From a checkpoint of a small transformer trained on Wikipedia: 209M tokens.
MLP neurons of a small language model. Each row is named by its layer, matrix (up: input weights; down: output weights) and neuron, and shows model dimensions 144-207. Each number is 128 + 24 x the weight over its row's rms, rounded and kept within 0 to 255.
Before each neuron's rows, "fires before" lists the tokens most often just after its 100 highest values on Wikipedia text that the model never trained on; "fires on" lists the tokens most often at its 100 highest values on Wikipedia text that the model never trained on. A number after a token or word is its count.

fires before: "ated" 30, "ation" 13, "ate" 7, "ations" 6, "land" 5, "ous" 4
fires on: "re" 22, "u" 12, "ic" 12, "im" 11, "er" 7, "or" 7
L12.up709 [160 114 149 112 126 112  52 167 153 128  99 108 128 142 154 125 104 110  95 120 128 103  99 126 111 117 122 154 138 120 116 114 126 142  91 138 132 135 142 127 146 192 126 128 147 127 117 137 134 134  93 169 126 136 120 108 132 124 122 102 102 164 125 128]
L12.down709 [121 133 139 179 135 117  76 119 116 122 117 174  98 111 137 114 117 137 164 114 134 117  63 153 108 139 138 143 160 142 136 119 141 158 108 157 155 126 155 116  58 129 134 142 117 143 126 165 121 104 138 143  96 123 172  78 107 152 171 165 111 121 113 164]

fires before: "es" 21, "hn" 14, "ies" 9, " be" 4, "ing" 4
fires on: "ec" 28, "enc" 15, "ac" 14, " not" 7, "ould" 7
L5.up42 [ 87  97 143 127 162  92  97  98 105 129  96 158 125 141 123 154 140 176 110  72 126 147 138 149 109 141  89 185 137 158 150 104  99 115 106 160  75 132 139 126 131 116 123 107 146 133 112 110 154 140 111 118 144 141  76 180 155 159 121 135 107 173  99 154]
L5.down42 [129 143 145 118 106 144 166 117 161 106 146 159 170 142 138  87 141 132 198 109 141 155 141 109 146 143 111 104 131 100 129 130 127 101 165 131 100 109 111 116 132 160 128 119 154  69 146  98 117 126 146 152  79  95 124 117 123 163 120 146 129 129 154 110]

fires before: "al" 21, "ier" 13, "n" 12, "i" 6
fires on: " med" 31, "m" 27, "ther" 11, "ff" 6, "d" 5, "er" 5
L8.up172 [151 100 153 107 123 105 163  82 145 147  99 161 140 160 131 145 103 128 120 174 126 112 154 138 112 110 142 118 130 136 118 120 130 131 137 131 163 130 158 148 148 115 110 142 143 116 140  88 146 119 138 108 131 135 124 105 171 136 125 137 129  83 123 136]
L8.down172 [ 99 157 150 181 133 125 125 128 138 125 142 147 125 154 155 150 139 123 155 186  68 128 118 113 167 145 118 107 139 109 188 131 128 157 145 173 128 119  65 125 133 126 117 126 111 105 122  90  90 110 129 142 141  76 151 126 148 114 130  97 134 115 103 140]

fires before: "ed" 21, "age" 11, "an" 7, "er" 7, "it" 5, " the" 5
fires on: "is" 25, "ill" 13, "duc" 11, "form" 6, "ia" 4
L11.up824 [153  99 167 134 134 112 138 138 151 125 137 107 143  83 162 103  98 131 107 107 135 166  99 137 151 119 170 118 136 133 139 140 109 124 137 134 116 159 133 140 176 156 143 143 100 103 128 135  77 190 150 146 116 141 120 123 136 135 113 111 133 120 101  92]
L11.down824 [118 156 160 117 160 144 110 110 120 129 142  80 131 155  74 108 125 130 177  94 110 134  93  97 120 108 127 141 180 112 116 151 133 150 146 114 117 153 179 127 128 112 148 157 141 131  97  70 105 127 112 106 103 166 132  96 119 105 177 136 122 148 151 108]

fires before: "hn" 20, "p" 14, "id" 6, "or" 5, "il" 5
fires on: "ec" 24, "em" 21, "iv" 19, "erm" 11, "um" 6, "ess" 4
L7.up586 [ 98 161 174  89 126 108 132 138 131 130 132 192 113 127 118 133  81 134 149 117 126 137 159 164 103 113  96 148 119 173 121  90 123 131 130 104 100 150 167 136 119 155 110 119 159 146 155 142 134 136 124 132 167 107 107 154 156 140 118 177 122 137 115 103]
L7.down586 [ 92 114 113 161 130 122 100 145 112 164 137 149 158 102  90 145 165 152 131 142 102 163 142 155 102 132 115 115 105 159 167  87 131 168 138 147  73 148  90 127 137 151 103 142 143 112 125 170 116 162 114 120 121 112 136 181 128 167 150 145 128 160 138 120]

fires before: "ical" 11, "ess" 11, "act" 11, "in" 8, "im" 5, "iv" 4
fires on: " pr" 40, " Pr" 25, "hn" 14, "i" 6, "v" 5
L6.up665 [149 136 106 127 139  91  81 141 107 105  86 105 186 102 120 135 138 139 122 152 123 130  91 122 131 118 146 118 156 122 114 100 121  80  99 158 113 123  93 141 134 162 142 159 176 138 121 145  91 144 122 135 141  99 125 130 149 144 142 103 158 127 154 130]
L6.down665 [110  87 119  98 136 169 152  93 136 104 134 151  64 118 138 131 159 102 158 114 135 144 121  96 146 139 119 161 146 172 128 183 150 117 121 138 124 139 176  96 103 151 152 117 137 100 119 150 126 124  69 103 113 131 105 150 115  94 143 106  99 132 123 106]

fires before: "al" 25, "ound" 10, "ate" 10, "e" 8, "0" 7, "end" 5
fires on: "ourn" 13, " r" 11, "ob" 11, "id" 10, "op" 8, "ep" 7
L13.up713 [160 119  87  98 138 130 168 156 106 159 117 159 134 112 136 141 106 168 144 160 125  99 118 126 118  84 143 147 130 123 123 108 103 158 131 116  93 130 115 123 116 148 157 111 154 161  85  81 123 149 118 158 172 109 167 139 159 102 125 124 154 173 107 130]
L13.down713 [ 99 124 127 167 136 112 142 122 162 148 128 125 156 151 126 110 111 104 104 109 122 106 135 154 160 106 128 131 165 198 128 136 137 103 117 145 123 173  80 127  75 153 107 129 120 123 135 148 105 100 164 120  87 117 128 100 126 127 135 159 161 110 116 138]

fires before: "ed" 19, "od" 11, "ual" 8, "ation" 7, "ing" 5, "on" 4
fires on: "id" 19, "i" 14, "is" 11, "ir" 11, "ed" 5
L7.up623 [129 136 102  91 144 102  99 126  77 124 137  91 181 149 110 141 167 149 148 145 131 112  98 138 146 128 161 115 127  99 128 128 122 123 113 132 135  99 141 118 102 119  79 182 112 131 134 117 165 115 145 105 125 149 121  99 150 169 134 135 114 173 146 139]
L7.down623 [113 116 162 126 100 151  91 167 102 115 138 165 144 137 125 103 155  93 173  97 131 160 108  74 150 119 156 126  96 137 119 108 105 112 135 168  87 124 100 133 185 144 144 135 163 137 164 177 134 118  60 118 103 126 145 152 142 112 125 100 120 133  90 124]

fires before: " |" 26, "w" 9, "y" 8, "em" 6, "t" 5
fires on: " •" 28, "iet" 14, "orth" 13, " En" 10, "et" 9
L2.up59 [166 129  87 154 150 113 121 130  95 167 108 100 113 119  90 173 115 161 120 129 121 161 116 160 107 124 104 125 178 128 116 135 108 128 112 135 149 163 126 175 201 128  88 130 143 140 133 114 114 131 138 103 139 123  93 153 146 128 166 122 128  94 109 169]
L2.down59 [132  71 101 117  98  82 137 105 112 140 132 139 126  97 119 138  79 154 110 144 118 174 102 135 128 157 122 120 114 109 105 122 131  70 126 126 118 183 147  82 112 143 105 110 123 127 107 141 150 133 140 147 121 117 137 123 144  93 155 140 138 125 153 150]

fires before: " (" 25, "ia" 10, " \"" 8, "h" 6, "ru" 4
fires on: " /" 41, "o" 19, " med" 15, "y" 10, "et" 6, "th" 5
L5.up466 [158 117 140  86 124 123 135 131 130 135 120 173 102 151 113 153 120 132 147 154 131 146 123 119 135 102 134 128 113 122  91  99 175 125 119 117 127 123 126  98  91 147 112 134 127 111 128 127 122  99 156  86 118 119 176 107 149 129 133 149 133 134 153 157]
L5.down466 [165 129 161 128 150 103 166 135 126 124 121 119 132 121 170 128 124 139 136 124 136 136 122 139 151 125 114 134 144 118 128 141 120 159 126 101  89  54 132 138 124 152 143 135  92 109 112 117 102 149 173  98 135 106 130 111 144 187 139 133 111 100 116 122]

fires before: "ed" 16, "ies" 13, "es" 10, "ts" 7, "ial" 6, "ation" 6
fires on: "ec" 29, "ac" 17, "or" 16, "m" 9
L13.up827 [ 84 125 127 120 120 140 112 129 130 157 148 177 130 119 130 142 126 219 155 111 101  81 112 168 129 148 104 105 111 146 110 116 123 106 124 130 118 104 106 136  88 136 126 153 150 136 129 145 132 119  97 136 160 121 113 168 148 131 100 124 131 181 116 110]
L13.down827 [161 117 131 141 164 163 139 126 130 157 148 105 123 105 158 113 121 120 152 129 142 140 131 126 123 123  99 116 132  89 163 129 127 171 120 152 129 146 134 126 109 148 148 128 110  99 177 146 159 164 128 136  96 185 151 147 106 129 158 115 131 118 142 127]

fires before: "o" 12, "ion" 9, "ent" 9, "es" 7, ":" 7, "ory" 7
fires on: "el" 29, "ag" 13, "am" 13, "amp" 10, "le" 7, "g" 7
L6.up805 [118 110 114 126 140 116 100 147 121 173 122 111 114 124 135 131 133 120 100 134 113 128 144 112 114  81 157 115 122 123 137 126 112  85  98  89 166 131 118 133 185 169  97 147 170 125 163 156 116 145 134 113 194 157 160 128 155  90 129 114 141 121 126 170]
L6.down805 [154 113  83 124 128 146 138 116 129 145 106 123 104 137 132 114 115 155  91 118 191 187 160 162 120 116 114 163 157  93 133 147 129 144 129 176 161 152  93 141 133 117 126 153 139 126 156  92 130 143  82 159 155 121  96 142 123 139 113 110 112 144 109 106]

fires before: "ian" 17, "er" 14, "ork" 10, "port" 7, "erman" 6
fires on: " ent" 14, "up" 13, "w" 10, "g" 7, "ad" 7
L13.up17 [150 122 142 110 102 119 137 118 131 119 145  89 122 109 118 146 101 128 111 143 128  88 143 191 155 127  62 133 132 110 114  96 137 126 111 156 114 137 101  96 133 130 116 163 147 127  86 118 110 120 153 119 179 145 141 157 153 160 177 104 111 121  97 136]
L13.down17 [ 96 143 135  98 177 146 128 133 136 150 118  89 143 122  82 123 118 162 116 154 146 132 112 107 156 172 136 133 101 121  94 138 123 149 138 146 132 132 148 124 158 143 123 134  95 108 152 123 143 118 140 119 107 118 155 135 134 153 136 107 112 145 121 121]

fires before: "\n" 26, "el" 11, " York" 7, "==" 6, "ak" 5, "els" 4
fires on: " New" 14, "==" 13, "ov" 9, " mod" 7, "areer" 6, "ab" 5
L13.up122 [151 134  79 119 120 165 109 128 111 148 153 113  95 161 148 163 104 137 125 135 114 135 140 172 124  95 124 159 130 154 118 143  87 127 154 144 127 123  93 162 129 155 117 144 124 151 117 160 142 133  99  85 153 103 138 136 146 139  85 144 136 121  97 142]
L13.down122 [128 148 111 105 133 175 158 127 138 120 171 119 122 172 153 103 146 113 165 111 105 131 168 146 112 118 118 104 149 120 102 148  87 121  97 126 116 137 169 126 136 127 128 133  64 139 123 129 120 134 126 175 146  96 164 123 138 110 115 132 128 132 111 115]

fires before: "p" 19, "port" 13, "per" 12, "pl" 8, "er" 6, "erman" 6
fires on: " ex" 68, " sup" 20, "up" 10
L5.up836 [163 144 159 153 104 112 137 116 100 166 121 115 110 134 107 191 136 135 130 158  99 151 114 129 105 133 101 149 138 107 113  97 144 117 159 156 138 151 121 115 166 117 102 132 147 150  66 121  97 159 127 178 144 140  77 162 150 150 136 125 119 132  96 137]
L5.down836 [142 133 149 130 125  85 132 108  90 138 141 137 146 156 115 157 143 154 115 121 118 137 141 132  97 106 120 140 144  85 125  95 142  97 161 126 131 145 132 134 132 127  93 134 159 130 100 125 112 127 128 132 150 147  72 163 155 143 124 116 122 136 100 173]

fires before: "ed" 15, "ious" 11, " as" 8, "ing" 6, "ible" 5, "por" 5
fires on: "ed" 13, "v" 12, "oss" 11, "id" 11, "ar" 8, "re" 6
L4.up861 [110 118 129 115 114 125 126 116 151 125 158 129 171 185 146 173 154 138 123 164 132 142 147 157 151 115  87 117 117  87 142 113 130  89 129 145  95 101 126 112 161 108 130 130 124 133 123 142  72 152  98 148  99 146  91 127 185 142  80 123  88 141 136 160]
L4.down861 [127 140 130 147 158 129 143 117  63 138 134 124 104  58 147 115 100 122 119  73 119 143 138  67 113 117 122 119 150 158  97  96 128 121 102 121  82 133 166 126 152 170 131 143 160 149 132 175 105 149 153  90  72 157 138 150 136 150 133  99 151 106 139 171]

fires before: "ated" 23, "ate" 14, "ates" 5, "ation" 5, "es" 4
fires on: "u" 17, "ic" 12, "icip" 9, "re" 7, "er" 6, "it" 6
L13.up206 [148 116 172 116 146 104  81 113 155 141  70 153 159 126 139 153 138 153  99  95 133 131 119 135 113 122  99 119 113 131 159 111 146 103 109 150 123 138 147 141  80 134 110 188 135 153  88 156 161 160 151 150 150 108 124  93 117 142 168 116 118 139 101 112]
L13.down206 [142 176 189 143 132 142  98 139 136 117 143 112 125 125 145 101 136 113 166 125 130  47  95 161 177 154 137 170 149  97 134 144 116 205 120 107 130 152 103 100 133 126 142 116 112 121 125  86 100 148 127 133 112 123 131  93 116 143 129 147 122 151 125 167]